From a checkpoint of a small transformer trained on Wikipedia: LayerNorm before each block.
MLP neurons of a small language model. Each row is named by its layer, matrix (up: input weights; down: output weights) and neuron, and shows model dimensions 96-351. Each number is 128 + 24 x the weight over its row's rms, rounded and kept within 0 to 255. Numbers have three digits each.
After each neuron's rows, "fires on" lists the tokens most often at its 100 highest values on Wikipedia text that the model never trained on.

L5.up684:129127106116126101186134146142130167150135169115128102117074132097106109145060114134122151095117173167126127171114117135062111147087128147125173130128090152080128101155138109139153119135114156118095148129104092144123147144140110164099103126181122154142114108134141102144144126129086108157099090103107134155146103167123126133146138159126131131082119145114114128144147115112101108136100112105130121165168157161140115103106133132122167101135156100101131107119138128130121124111069123095134146052129114121106170123148153140126120126129056179117113090083098103151156106117134123136110089149163111104117123162120144133140132161160113134124158132107144124114132088143128144121145105137132093124136134081135130139121139148137135110140118171144130119129176150130120181134064159
L5.down684:121105179118141089102139168115156139156113102167102115145128105132100181113115161106094134116106110095126129139112133183089090144148095101113149122120137117159100106121121122173141145110131121106122140144143138157122147129134130116141154143106131157164111126147108143146121116129110128167104113125148148092135117161128175113061089145170120153102141098094138140168112108157159117138135104153109122139137116136139096127150124166142098154117168179162137145174133172135139148143106116119161162141120120105176142103151143141095105115187172144099054127130099171127144144170126111144142146154128176116116055117155126141116142137119110109147140136117121081146132083110102118117116125148127171147141090140116106158102144150122144119115096142166110114130163142141138170082155112
fires on: " or", "or", " =", " more", " most", "|---|---|"

L4.up1145:108118139100138126153120168158147148138112193127129114117107115166105157132114150119113139094090093120150116147132132134113119134112068161100125159109145121110118094149151120129160080122136114114098126125127117114114133137085133093121130135122156127108147129123153150150146151115149138126142134116121123117129142106104145126170145139134206124107108104148096095120119169091110135139131112107139159136111150115151151131133135130116120140095132127186115137091059086138089160126098134099138120133135136123126165107137131154142098157144115144193124118124095106164116125117160116114093098168119080152144136096093153163191168129140110150129152148110130127161110130163121123104111155116124114154094177096141132118187141137148161122108119209141171115148135090147132129100102171
L4.down1145:108134136117100109126168133148133141102120085130083108099158130157088146117133153121102128104128093119118131107159172204125097172124141134124100129121100130073143098127140161116134142112145134091113109134146137116156138137144147142119127125121143127136171066124110127146144131183114095168156132116164127167133137152128151143116154154105117129103131118106112142122105147124143124105128151111120087121168138133129095112114101132108094144113168166121095115081137119133126136104093128117144144102104134132172126096162093112107140178168111107133112161114161106143164104141148114137068082125127132138102100118123116120141110124138121082127131199117143074089121113139136162130117178174129163133114106151129093183114124091130126180185119119135090150132144143075143144170085127
fires on: "ly", ",", " more", " most", " and", "ally"

L8.up464:157166095115133120156114133153140097158127110085162113143144116099150111073107130108121112103133128138131120134083086153101130123074129109143155148157095105140129110108143075124139107127128123149148154150123119148117110135085133146112112136124138086150162144122155104179149111137142106125110094127103095113157170087069090155171110131128124109128137103106128133167133137136169113116154126158157123159119126136123122124126131108142108112123150144168115117097142176169104133151135127100128138103105120112108124097113108120139121109083084134158158094154099122167126147132111136092108122132127114120086137120089139111108123132122129134111122150130157138165104153114141133144173141091176142165097149121109131079156144102117089135096177150140126107140169194138167136134124109
L8.down464:128130147148149121102148139108170131147130094126126136110168122090138161133164126085166091139152089089124109141144128055198099118120155098135119116120147082173153141129112111130133104138153133122162179146122106140123119105143134122101150110150100105106113098106146107130109144181129139133107118141141090157134105141136069126146126142106021126125136151066140121143159139104143084152148128117118130140199150148137145114136110102066119129167121161146136134156132136156118137124104118116134131144129137127135136110122132069130096113144098135156122117130114195101139135115113100121107161135116150100136111145114108149125097129102179087146107144126078169132141085112187108128141127124135125188133141123090141148182103127097125103149133146134122134125128114087135109133168119
fires on: "===", "-", "s", " un"

L8.up858:140134122169159111116146128126140171127152178129119080085126085153149113136084107150126156123147116103121143150113128142097147170117137120124136164137152140160145162160133124116176128134141193133136139120135109136138165110107123119113148128152137108137134174122147122125122143118089100107120123129079107118151100128099113105134116167078132110147130103170086149119174125132104130144112095081136137131145168134114144137131044128122153107121131123118142118124106126118087126109115130128116134126098119111130166142069127106159112148158122138103140140119126127143095101125145127143124111109119116134116164076075130144169136118148137111124119131108110117190096098108139076086101107105134131118090123178087141128122122113125156107116102139180111098129089133156131104170078107
L8.down858:120153110169155119108154138147130121115168136147123134113121140166115118148158137108133138123125133123122107160157128109147133160155151082159117120114119120137123172132130182090091112163112100088121161162117099102163152099173134109112104112096132157080117073128101099145153164115136137124117138124144111165132122114121159115142147142070125125146167131113136119131145145140145109150132142119109130160176149069147104108132096119093105127127094117112100092185108143146130125118115142146113168168149095123096088150100083151167094182147131154092101147140125130100165107123131150135169094108161179112123143091125104157114124168119141173109115119101111129144123149152126145103147116117123131140121104121130126147139145109113132169102129113104145157098130104131161110147144131
fires on: " the", " a", " an", "ra"

L4.up518:126108120137125118163149178116105123156126133107103119159144123189142130119162141137136145087174134152123122145118131111108137098120107103154143155143135149125110135145095134113155092126139135140157129149138076121127177131130110086108121111108129091120126110151090079127100115139142135101084160117086132128173117115112137114134119138090126089133112111147075141164148084139135131150133167105133089146099178112139155132094155108133165108125157138091100148111129146111071096163129100116133144108127152103106132122165134179135175138162130153135125134123132086154111139120104111111136133151121130131064160164128091057160151127086143115162146150106084164148137154099136157151179121090141170100121179120106117063114123087133176105079155129137133129176164123119174136119089162
L4.down518:093131148091130114149122130069120125163143130107101130139113134122128167163108119173140124180121140106157135108125093131128183112133114142121151141098106162138124130054146145117138115122129104091056127145127064110137150144087136100125160066121136128125153146130078159140129098139125114090164123142103131109103142121117082147099106154124053102184121162100160144148111110138154110152115139114114089139136147125099096171115106144103126178096147138157122099151136123105150095131108122115163139115146131107102132111143130121132138185151186134096135128154108163114119146113113133104127123154124114129117107132122130137141122160156151180137105152129141115140151157118129117061130132108145167163104108151128141108131135105096090108094139097149088124150159140140152105159146149
fires on: "ad", "on", " Ad", "om"

L3.up1435:180146134120129083117152153200114074129122126102078136127119141136110155094095186087118132133086101134132132185139123162107120140079157152132142130165135154112148092122139122136162082106112128146110107135142142058053111123109161161143128094115147139137145162150119128148188148112091098138113158182118161118153155108066114142125166101114126096130146131129126105119128153120103147097130148144130146147132144140160145116098155083130122103094127091128100111099095138106082110138127084101143158094134151115143095105119113123136132134140111144129121157092130138149123125114140159142117119179112155102145168123089158120107126159115122129118134166132140157125070115157137147166156149125128186131121122145144165099140166139135133143116137129124150122181157122118146142165141140
L3.down1435:153086150113130133143160081132131117138073149096148156141108136123167146123160107127115124118153132146158103088100126114137096114110138159117130137144116157118140128096143154133151144127096129166125133085126157128146165108114092137118082126148139120129145141122136157174135166163118132118176138077111203139148110136157164151100102140116094090192118118105116131100183178125159110171117104111136128143105104176147067142140119112107128135148131103144197118139122168109105149107141141137133186106124152123116164106135138074113157131107110119125129120125109141137123139104105104124092114123123125125141097108118087118096145143161098128144110104132121102119142140113114124116138203140135119143141120105137104111129085158138165134167131113101105116141152175094103131113143117
fires on: "\n", "re", " (", "ce", ")", "("

L5.up1496:133155133159130133164104156095093132122126155140124109113134117183196164101116165133138137108129108121107133119127168109128125137141159132151167126142097104094120116133105138155173174085155123137135121152128080120127147132119135105130111165133155142169131139152102079151123141132069146147095134149124096100132132137124114087139196171148149096064147132181123097136132163122117109102088132076103121143131147064106176121129151084108136141109109113106140105165116135159129146097124128127142143112101136117124117116152118128124119157118120137149128126136153120126138092163090107119119142117099128138123178117124134124139177136109132134109174168112138143145127158124103086165114118135131097145112083140071123131100127092180135127065154097130100130164097114097129121135123125
L5.down1496:137106141113126116086107178116124116128097130133146200061129148142129133125140112153129104117160113153108155186122134121130100142121115140144165104125135117150094108080127130150183134105166170122154165126108122126132127118140155149151129141115163113168099152120127126110109114158131111104123143135148123122115137099114165087168106103111117117121119096159120146093106140107146128112121150114086159126128130171192128137124135123131158162179132160096184070125135174133124159126118176112128154113136155081112126135171119150137118170097144120115145141131116125086155114111135114097124140106116133145117128164110139120123124101163154107087136108148108071147138128083139147130100138171119100134137119138127115114099124100116123167125128100113116103124143072112131141117115100
fires on: " D"

L8.up1132:134137107107153109132135130186180083132112080119107092122150084120108125135125111122117093108164153134154129157076108140087147118065099143102111169149106142117121121143081126096093131114118101190164123155133128106126123148094153146116121143125148078103160121145119172133126131142135133112150135167119148144150161131099106106126143153138110141178129112115129142107175137109084133114140133145131136130144112124145153119155147096116117106127125123139112130111105135121131119143152130122125152144079138073161105147088106131132103097124125162127100135088115148181114162101169161109107137178100117129130113133082134134103119153118132124170128130109102158140092085137143126121206104094146136143082148107132164076112131138146134126109102156139144180115129185151127153117128125
L8.down1132:122135138148149139157149129124096106091090135138115151110085145143136144157160119172135140137129116052089126154089130123092156104150146138129117135138106118144121077101149157134202150122119150113129103120174124153124147145124134108151109116133089127101123122105137127128123122142153109098126163100122095189117131165153186129102090160136074159138124076130177145093143162159118133134134136149084157136128114136142170150122154120097106122127168137124134137154147091117143127113048110103141125133121122167123109154110122141108149108146138131133127105126140132164106167085104126127071169131080124126099140159077091148120169148130147129147140100154105124129137157115148119160128140105107128165125167141110120149157143160153131079114134127157131139142142113127088131143105104
fires on: "-", "\n", "s", "la", "S", " ("

L3.up437:119149099163156124134121131123094152122122130150146120154112101119189092165146170124128140106091077120092128154120116127116120098127155105113107133130135136123206162142123143131129112106129173172144147167130128133108144135093118094138149101113128103146135130131119100113121114122124178129128129157174129154169167112088130107138177139168151143114115123159073092148141120127156150085130119119118079124116162145121196113119085121136108150108098128095097106108116112118098145114100111122143120085093116113150134124105111176099170144099125100137143100119135099154127138116177140132125132125093119132169138146093088115115136145104149142123145067150094182166093130111153107127142163136152135135109190155119112093135125120129195060115152122126143120161111113123115138130144132
L3.down437:101127113104097112167124120135130132087127121157121102149145120157154123130109117119131105119140133178143163127138130105105155115141126180163130121099091148105105113101199140097121106163144108122114157169122117156120125111131125164144125130116128117142116095138133116118113127106154112124129113153126123140122156119131113167156119170092128103129066111143162139170128136136165146138125146170163135120131146133127129117147155101124128123121100135114109106114165124106137119090049076115111137067123077094142125093137088120123127167125145150114162174133161144180129130138098113134169128147091121148147103140082138177152111139150132130115138124216141087129127135115134172159146137122093129184120158139083143101139122124160106175137104122141112154115148097155127166130103094
fires on: "ing", " A", "Q", "er", "ling", "led"

L4.up396:105153108114086094147180143135082113138120142097119156108106181132146118132143116153133097123124172110122173135117095127136178116120113137072113148111123165165118114182106114129147122094099105161153138116111125102079153157128152148065098136142136113127102150143069148112126140103127119153087104170159140121156126124113109147121106136148147138148099155144138120130138134092116117121134123113172134155171139148147138123141162124122122124131137115148111132130114107157148157128137120079104153130135117133130124110149093154146154095123106141124121093147152143172127068105121098153080101164081130106095136117126131137117133150132103139117116124157138154121134151093141139156133135101162123158156129124092167138142160125089113126105146146129104099097147125164142104152119161
L4.down396:134109126113106098139155130174123118126119136100116140077117170115134146125119115147144137144114120081098166086139152194110125089099116194163141114121107178156169118140122138106147105119088164059120135116130102130101126136085123128141133148121103134170092095107167120107108148118168110085155112152152114071073129101117123142084080187177121138162138124119153125141131089152125147122118150122114094119132134139173141125131086137126105115117101138131122172095171115109142125101135129115120076132095112132111156130091107141133191102106138134108124143106159092174132121158110155138108141146124136085127157128075141112121147161075181104112127141162136133124134128141104109141128116121098141138133147133122070140125147143140147138164119122120112147127186157103128134131090167
fires on: "s", "st", "is", "ness", "ic", "ill"

L8.up100:132144119129125136123138138120133115115158161121126138122129144122159121128129126124072163126068128116110122162165118136106108153097072122093105147112135170146170106118158157125139083107144172117111151120111134137155119115090105136141126102154132135150131158121164142114149135048107116134137157092135108116137125110111116136164135100124164100117147104193108132137117141104099135156118055121133167129183153147158153135103136145131117130099088084124125126142133141100119141123101146130128149151105131148089126148118180148132110136128112149114107169098118104145129132132109145172136144142107138123161204105122109133129118120181124115142115128140109167123100101130116061123130103133151138125098106154127146143143151113170114097134144090127121084129091148100123110145149154
L8.down100:108098140104126125124111119121178110097167113144121118095126112142102153098110133043115139124106108104165149151171151111144122139126110127120105121163116156126157113125146134083161147141086106156099123128122102117112180133122117139147123097111116147153160159125077132132086087134145175126065114121123152132157095137160152136119147118134110147130114112135108126123095125114175132115125140149118132118129144128072127115151141096125112151097119127137110108173158144127134124132182157093112082157138085126117148182129111132134124116126101111128102159131083148120112162094122141169153086148141161100146118101136157157115156119137145140093164161104130104104162130131102128132143103144180184131130086108181118155125103124091113103098143124130154127128136143161155121136152154
fires on: " a", " an", "ta", " one", " Ta", "n"

L8.up1125:123145123168151086113165131148120126146138163124059131117137110160137125124130140131140173111132083160100115149130140142153136138132141129143089091052125171135122105158159121121124165155091147122152157112109128157113162147189144124129112123139127123161145135128139144157119114137090110133133179133096108082125150142118111083166111154118130085153078109149130115117119152111133124142121134100135149100107132118132113137119115121120127124131135151148129122141123088086106150126118126128131169124110147147156145129111166149106093148140114142149099126124089117095106137158085141146156108112132125118094129054086103138159142116139150158145120141111138112169118088127121146098128159136133094145097121097124161100144134064112094131128132163139141115145134103141131146132122127
L8.down1125:123105134155129150111147147130086121123159135131160168112127125130131133139098082124149171093120152122092132086164152134113087135110145135099148084141176120115133142084144116124109111163103140121103122138160116117153101116102144081114140166112123143128128130150078116081144186132173135143139112104133132114089129116121129130131116161101139132132106110116170083184114105106144138133118116125107109153152119112137098073113105132070126123143134140098125085115123114166116122114086110088106160090117161138142157089144133125207170130128120154088125087168098134114094142152132076157102087158136146175122128166156129164135135126154172162091123113148142127118126166132132155108148157139135131138135081112115136138126191107122081123138151150142141145105131129148131107151122160
fires on: "\n", " a", " an", " Indian"

L3.up875:158138153138107111108121142141152137113083169119122107118147135141127115135113139134094161084136184143130123154106151139148159119141081096066112115109122105146130133147167145137129125129098149153103104140105099100124153105092178126084119133145136093132125149195159130152144151102079108119127121155128111097126132134133106078102112122135171117159121106136111130163157141114115152120099133076154173124140144086115129148100109101143161128078120131201081124106089114124103114104137139119087158096131128148139112121122113130102132097165122131135121142120146122152127094123112111161135128167111130112126188115090167101153104162149131147125141159128096140170117104119113111133139150128165137147118093146109170126081125144168117138122115154144147111108138116142122162166134098
L3.down875:165092164124114146114125126146090107134139116068085115129108129137112123125112106114145133124142154088126154158100110168090119139140153116187155124166121121147146126108156138124117130128104143092118139144112099129100103100154152139115148103128128132139071150120119132169154143121138098142095114127123120127151069112089134151138153098137077132148142127153139160131117108103155113072107185097105153113173121132104110156095104130135158137143140125138135132126133187127124124129132146158117143148159157150113115131107112119146169101108126172116108143103130159101172135068134091115168154121113160095129115148115122143129132130136114148153135152108144134160129103144062195117123119095113121108096129131137122127113174135124141166095125155154154137134143118126128122140097148
fires on: " the", " an"

L3.up166:153189150116107112159145154141123146131116121108068163148103122156125073080151140131096152129102108147115111149090091166108169133088145085080135095123105158125191163136150123120138100154102167197146118092119090141122148135113125111111159133104130128125137158168084132128198160111122126121118138157141099102120154119129117087117114123157113082099132130157133081096139161125122155112095123131138115140119121146104159122097097114110121087139080117124090136153127118149144137067098125115126103120133079134164139126144143119141108085086109145131124114141144148157136127127116136155122144111144116144170169125112127115169152144117114148111134140132126168149108147087132115115116140137127108140131131133116124127187148082124164127099198138113108109176117127113144152159166132
L3.down166:098092154116114127144183178143087170112114136073123174132160126155136118095133100128104143140142159133129119157139140135098138176118145135147170139089072073074124167141116176117122126141127145058172128111121100133172109139105107159115118114086139083118189112121129160110111133082142113123118153114138169163128153121155104134105134143126118131125101108109121132076071123175082124149132102126113112096149145166125112138099099165146124137128118103175089154111139146121132134136110115138127111107142110097152193131133134119121135136126102114080118172191158160107100098132129136104115116118156113105106100168115129199131106156113123132140126107148154138125129176139147119102129127118130100139112105132136148145102112139145146139090148142113098088154116152104109148125122116
fires on: "r", "c", "an", "ar", "am", "ne"

L4.up303:147165081188126115131125133119122137110093118143107060118145080101146121123129154126135155125150116085132132150099159121117142134153134116103136114173177128117172147126167137119186162129133158139136127132113119173132137110086145147139168111105139150118107169138153077173147158093090103139123130149095108100120129135124120121132136100117139114146147132163133147127165147114146168128106135091126119144157146133120101154118123130101131134054105129158110137104122099136108155082128140112128157064143118128142101125114136139160105142122102139202108154110123116164127116133165113172115154137139098170110167106106147113102117124130130163151168165160150127158135123128114113104133137125143155130099146110139157116094128095140147122100117135169120109168111132121122154134128120
L4.down303:140109135093132185101092124100119108102145101168119109129100128168081126114112146121114131129169138118152118144112110080137102148170146121123106117132113126129110148118142173071136125092153121113147177134164086136150170123112123126189151088088153123110103154093143139141119141134123118170117124126131094100123095099133157151131127088111137151141111141113137139100124152128152121140103128101123124096105133147172108132092163103111157113078111159143104137172128171135155099125117121105130098169138123164188099150171117124142119133125095095121177156075118140117120149111146085124113122085137170115115144117171114116144144096131156175109161114115126132147139123138120118139082160137112120171112133107183117134131085119122147147078102121120141167138131085119098095154156129
fires on: " an", " the", " An", " The"

L3.up668:159138124125111115126158160149157119162103118160099135160130097161213151103067127099118146125109108122144106143142146144110155106126139126123148110117149116134134120105119127121170107127128117168195132161122162125140131127140143144119153185161114078161129129145111106180128108126097135135126123160096110082161164150120121073153165149138125101132113094135114096125131147161098168119122128119111095157129121105142184113103111078147132112145147083106136156139077099115109131114127093127139103096076130097113101137124119118115109131092160139169121117097133077114130105103171141153116152112119122195086150145092184117133127182106115146123126137124160128106077138125111128144145111139146126176155122135144125086117118090133165132093188109141119090175119097116149134144135139
L3.down668:129116154104147147098131143131114099153095130166111143090168100106135137097128106151120115135119104133124162111132101100116098118205109166123122098108111137165112112117112147187134137139132099113122194126163137109163130114130141154151106120118172140153140146139142137065121096143162154123096132142140118112123137085103116132147117098156110120104129086095135136119113125089137139112157126107128136136133122143189118146134180096126138146144156169073167124129117114059150126135138144139116092101111125111120134119122137106146132132134118142131125170145129175091167066125126108148142138102130121145133132110131145143115112108111133139137135122158132102112147120144123130095121123185095073091145138136125125091127131089166109146153129080093143123173125121112154086132100089
fires on: " L", " D"

L8.up382:156142118119155121140185136131120113141120118123084143142111163107175113145141139131128104121111169132157133114085107158137183076137074120116115115108110163160145139123100142127134048138094125130139116137110122142126132159198169088098112114123157104143106108120113067115102123111148131095166144149111096130139128139093089141122129136071131119128127152142095126119126128121129195116110136138133140137139163072134101107130100151120157149123139124111129124106076150126121130118123115127157119104073126151079137091161129143093095093132120100121114105131138094102093133120144071099105112136117145160094123133095141125166177185132136149137154161097095130139145141144105165118143127097109144184129152139131159109144131125153195123100117147138089143144112112127165092117093163
L8.down382:097144159100126095159171093132078114106170122135091138100132103141112109128150117150153134126137145110129136080124143133133179147125123108137131118165196138132135156128157105149148129164124093103111141122119115152115125182112123092118177100115171151119123115102128167129155135141122131129147141139048156126157116121146137122154131124130083122107080116083102138148121129138107128137152125115107133114133182154119124114165120158099148104169150125117107135094123116154155099105136118104141135175126134147133108174089152151131114117176147119100173130122130123129145096094136072117169122143105070148108116104098108112199162121175100111124142121093144143097093088083119088104137151105125119143129110138133120071127095131115146127090100149096146124094109126114120091151111158
fires on: "ad", " Ad", "-", "ab"

L4.up1141:117133131125117112151147156134114142156098147116100082145115087140138147154107163117111162123094126153144131098138121117177138085116164051093085143123085119123120088134110116147137076148127090122144094169134103092114198143099133128086134128124153092148173125160135120098111136137115110106140131140077103112162134110143090105139090133101143097135084133122109135139116131138153100115101142121131158142112160091119142117137155146117180106129186113152146093120119102115089092122097122126116134120099142116147110109127131169134130088139171102118121156123162082093122098157110126143102103127136150136093128157119117119135092121092121108159162167171137124146125138122180119167130162153154118146123144133117126129136113079111144125102174142105127118143115106114122177120134139
L4.down1141:191119109114144104110110087152122093126155148134121112122124065111099168139107121125185138124113133139104148140070122157120139116110118126120129134121145127145094125114119120131177178076133092117101104149160108114088156145111107124104164091116114146105137099123155128097119133109129145132131118164152166114132091127122093167109099128195151143157159126134160104102146101168139129123147172133181122131091168124105100142150131133124126116155129145160160169179119099151127164099104128141148120150146119156129143153143129144165109163152109125103150111136167108112162098115165163120078168173164122082143114100146100136132086124159117162098120156111092108121123143130134154116095095116111140151170134137143127093069148098098128117131131127082116160153090151145141123131099138
fires on: "g", "ad", " Ad", "d", "b"

L5.up1328:121146082171116121155122145122157163158170115151124129139101111158152127085117112131131122144129140085120108120104168132130123086157153132157134126135123143094124144138131121133141138094151117167103126112137162120111168143120141093141156124165136098149110126137103147162156138096098105151130138102091117144171095143144097102151144151105142127094148093119127122141129118088146129099147121106132143120176138122159108128105127126118172070132085131134079141063097124148114106139136110135119129112135116131154109104101179129137134068077126174126129140126092146117122180126118088108127144128109147132105124099077129144112160104120134147108129118103138151090125075140122132124144141139138090115077111110086124090140196102141177120106141144124114098135132132133128149110159180
L5.down1328:127133147091137146156112128141124130149130115131140136144138160100116088097171137133140126116144140115149109095102137170085112129185156132110120107114128110132156129136174110140170115172174140128121154121114141147132123123089152090121145116154122093114147124092170081150098144071128166159127054187152086142091085142131151113151142158137127191132181144085152197108106180130121134083166122127153139169133125115101126155121109134128129095118086112129122098139091122134096107138119119079132119102142108176132116120134105174126092115113154123084106126106132133167099167125123125143131127121128096100149124106120102150166104169143155122123185127105126128103133182146115132111114142123181093141165130145171141122108158165143123073154104094158136128085138124122170105093152134
fires on: " by", " to", " along", " for", ","

L3.up603:124097112155132109132150115118120129128133151133086081118154113139152125117133128122111150091111126099117129180132152141132135153118117106087164109106097159175098152142118131119094143119133153121134104146123127120129155144095128110109123131140109109152185177152130109112128118112137109075155124167098136054121099115107112101099106126118166117126116079162136131124153124094099109147121113122136108160155169130127141125131136159147161148108142117101136108146140099112074124084143118124087156106094108119089106136127113134113097133138174130090105135135123103147103118128154125196148122109113147117169167112141102132176102150155116106144123131126174118112121106091145112105124134147154097160092112137118129140126125096205132133120114130143138058129130155131175135156123096
L3.down603:048096179079105118094157111135144128114124174160104141140148136112143117137145145146113131154114133127149117137164122055118209131180153099131115147129098106130117133113100166135117144185123065098131174140118123100138121113122160125096179100096117085123135137137127130107134111140139155091093080089126115134148116130112122153145126129064096136138114092139139120127113139140114122109119146110144126154123093097157142135151079125107124128125142100140160131174140118145128107082155100130111117139128113133101124159139117171126159145130163134110123161140099115123146168140115172134177115099125164102118119101108127163124139156126207104096128141128088138164095106112147102102133138076139129122135138149161162130130121161133106160113137127110147130108113123113142116107115126
fires on: " a", "-", " d", " an"

L5.up128:133170127093111107135147157139163102125150112125128149140131132099142081123110140121103119134152121115136145179100136150127130113134126163138113132116139114110149139191121090141171166088122130135140128113100102109063177108114092180058104133124139162125097164151136168124137154121139102139142110155078158136121100090131084147082105130135149144113102129153098169127116134128138138106131131139116124139111126079129137136157131119131131139123114131136086114154091152118140134139137123115109150105112078137131143126157108135149110127045141140111123102140119102118123143112115106130105092159095127144121130108125113127106171116132124134130106162123107103114169160113184141165124126097159147157168154129131150161102143109119155131129133139131150095092098172115176106106113134
L5.down128:110095139144138093092158172126094105134121131118135108147116110131126125146136155111119136128095110097097163145116126169135114168100131116147162151152119150121140114112136118094136130097145138119125129128136130105136107119071139132133139132109066146110125126133114163139114106134122108112157162113122142136130145092104150113103122135115114158117122076107126142186151133175144114108124154146100106115104118128120087106138108122107117104151125135103154108128191142119091168176133103142119103087111101166160138107105130161167126115158115072110142112162144159128165163104155139144126119116128110140147104182108112111106150083125140151087131148160160148112195126121165132104158103089126128074135112101111148108110164114124150128152133123081123130124108168163149118110109104
fires on: "s", "ec", "ic", "und", "oc", "th"

L5.up1179:107136101149123126128178164136128167085127099097130152097105159183103094093165126135122165083081137132119114169153155109151149168122150099152097132089103102113130163153067169113108082104137134124135119168110128144110166150122123145130127146108096086147083109135099116098139137132134139147129125116158132128163121103070112130101127126164113147151093113130098151138107136117140107105145108081166145152117179116085123139056080103139109138095099141152127135168133117121092151135073143118119122107105125059133156103139141155086168123144130144149131103100133124135131111119148117154136126136136129108096108144148114114131144117106137110128157082131106123155124163170151124104179168080135149112108164105104133131121137101110162125101147143135128148120153136159145150099128144
L5.down1179:102118135091138158127117110146158079167138167112147094117102131162111135153174134119093126105165133125125103111156168120171131118196148162134119152142113139112118103100126127132084101146134130129126116121153143113148112114093117143156101176167107134138145120118131082126164122158103109155120102081131110116073127114129165148171116138089142106077139121123172156121142116187128145118107091156127146139138079104120140131162120133167101110131129117130109118125163133156097149113106137084152131153139128122190095128136132113119158151113156107089150171122135154150114112128106105113155114109147087153146126139164120160113111108145114088149164112110192106106091099152139099120131138066159133130076098083127109092152112144125125140141109120124127112133075104130142105125116109
fires on: "ing", "age", "ning", "ling", "ring", " main"

L8.up1531:125116102124114133134125153136124133124159103171108131172113116141106105142148107135121150137116160101166106125110134138090106100110125136078133162144137097122125147121163096141146125181143098143147122129156112098123123123147114098126092146153106112156134118137106130134108100108127150133127133085152103144139126115119114124181153124129134132097104152117124109113104158090146108103139114077142132155114131131144147145134153144100135037112116112217120119092106100163119134168139090103112167062084122145140156119108141145117112099106144153115106115140131150097128167121160113144134133133079149112147112141161137129170139140088122123115157126115207133119074165147181115125115166120130094098095139108134134101143151126139082139075124139108130134108143118131118162147143168
L8.down1531:140111123121163150116102146159051133112146145102074113117104158111137088148116134111115156136131133162113109134143152135138174184119124115117174108103098106133116113138124143148116151109136115154129165135140133144123134150090106104124135101092092101131131116117110106059131125140126129147133149117177131160078131143145151125161130119113137147125142176131099120103101130158116106131199132183131132131126124098109197147135098136100149093166102153095097144104103138133124113147109104124153150135139173149097148125133149168140149139133170204162071162132156130137133116129127150116118143133125151144124111126135059121087119120102104080094112140129138110187118145119142133156110115147140129144101136077148186120101160114092141162081152137142163116127133128152135147107126161
fires on: ",", " before", " by", " to"

L8.up581:172138133121156138170143129146138167113102177092137092134138131119163123082119116129107119070086110129142136160072130123070131132105107100106113173092126120076142113132061120145175124093096123109157117117106108105142171167114156165095115121126183072155161125130068133141119133099093118125159136142093121075131156087100140108154149142123125142130133135123128124130110140062110139148122126109112087129161123074128154103095126128141157087128136139133112110113088083179102127095135118140127118120130088101125144130153146126118106144096137166122127097093128132150108146114118094170109131136113113161113167118090117131121167116113133141160157122113127134171099115107149151162179120129140157138120159135108115126138129143180115128090136151162072100100113093103113163118119112
L8.down581:111149150134196212144123144131121134112094131129111134147132147119123145116113133132157106102122129143162144145123127000135142198118114115139116120137115126109128124102122125129159123114121115101130148142120076114167126156125141131117113111126112120116146112115112112126117080138123148132141127153122146113126111121119160126126127130133043131134117128091146145149127116137122148135194139124094104113129098126119142095133139131109165109171126134133119134121132136125122113121123097129111115121124123125138106167134151140108131151110153129120121114108144134124131130143128117147130160107118123157145116147101097155127130127125224132170141128124126138143116116122143128110133120113129142138139138149114000093138119119118137153112131129147150092134115131116105134095117122
fires on: "\n", " d", "|", "c", "-"

L4.up609:171148101133107131120176100111162081126136127163160121116133133123111124103143126129109143148122106119185134093127096119112115101123118122143128127101111163122154121163083093150126103111136141108158089139118133103127131206147149144133169124132158147119138130134125140133152100102108101156139137103136120146155128155122108148091136102157084123135126080117132111141155112065156156131158104155109133113175135137124116144101113058129121106112105143158164153137106122130119150128147110113158113125059123080119123098082099116127149129153123132149085098126164108191129130148118104133155126155109102144138118146125146112107135125129127124165112110112107196126171113153134081177140114083144130117123127104126186146136149152108135076125127148111105157146156175139135123161096170
L4.down609:147165164121145129146192100095076151122157126111135180113101131128101112129093110112138107162116155144097125112164145133101160113158129112141140140174175134083140109146140137127130173111121133083124107118172134109135157129148102158131096116112095122125163113152149132119133119169134079108147150100100110160143092151099104172051133134134089148123170157132121100157085141073142179122152152141118142094131158144145155104154184105164173095110147127128112111156117090152146143130138124141117180135129162115127078122143136110090137132118114157155145127115126118117166168072112104119115134143129068125103114145119103134148132142145148086123117142113112106086101114134128106160127110143102084122098158127191142160125135154091123155081122119132126118147122139149134088170090126
fires on: "pe", "ne", "el", "-", "s"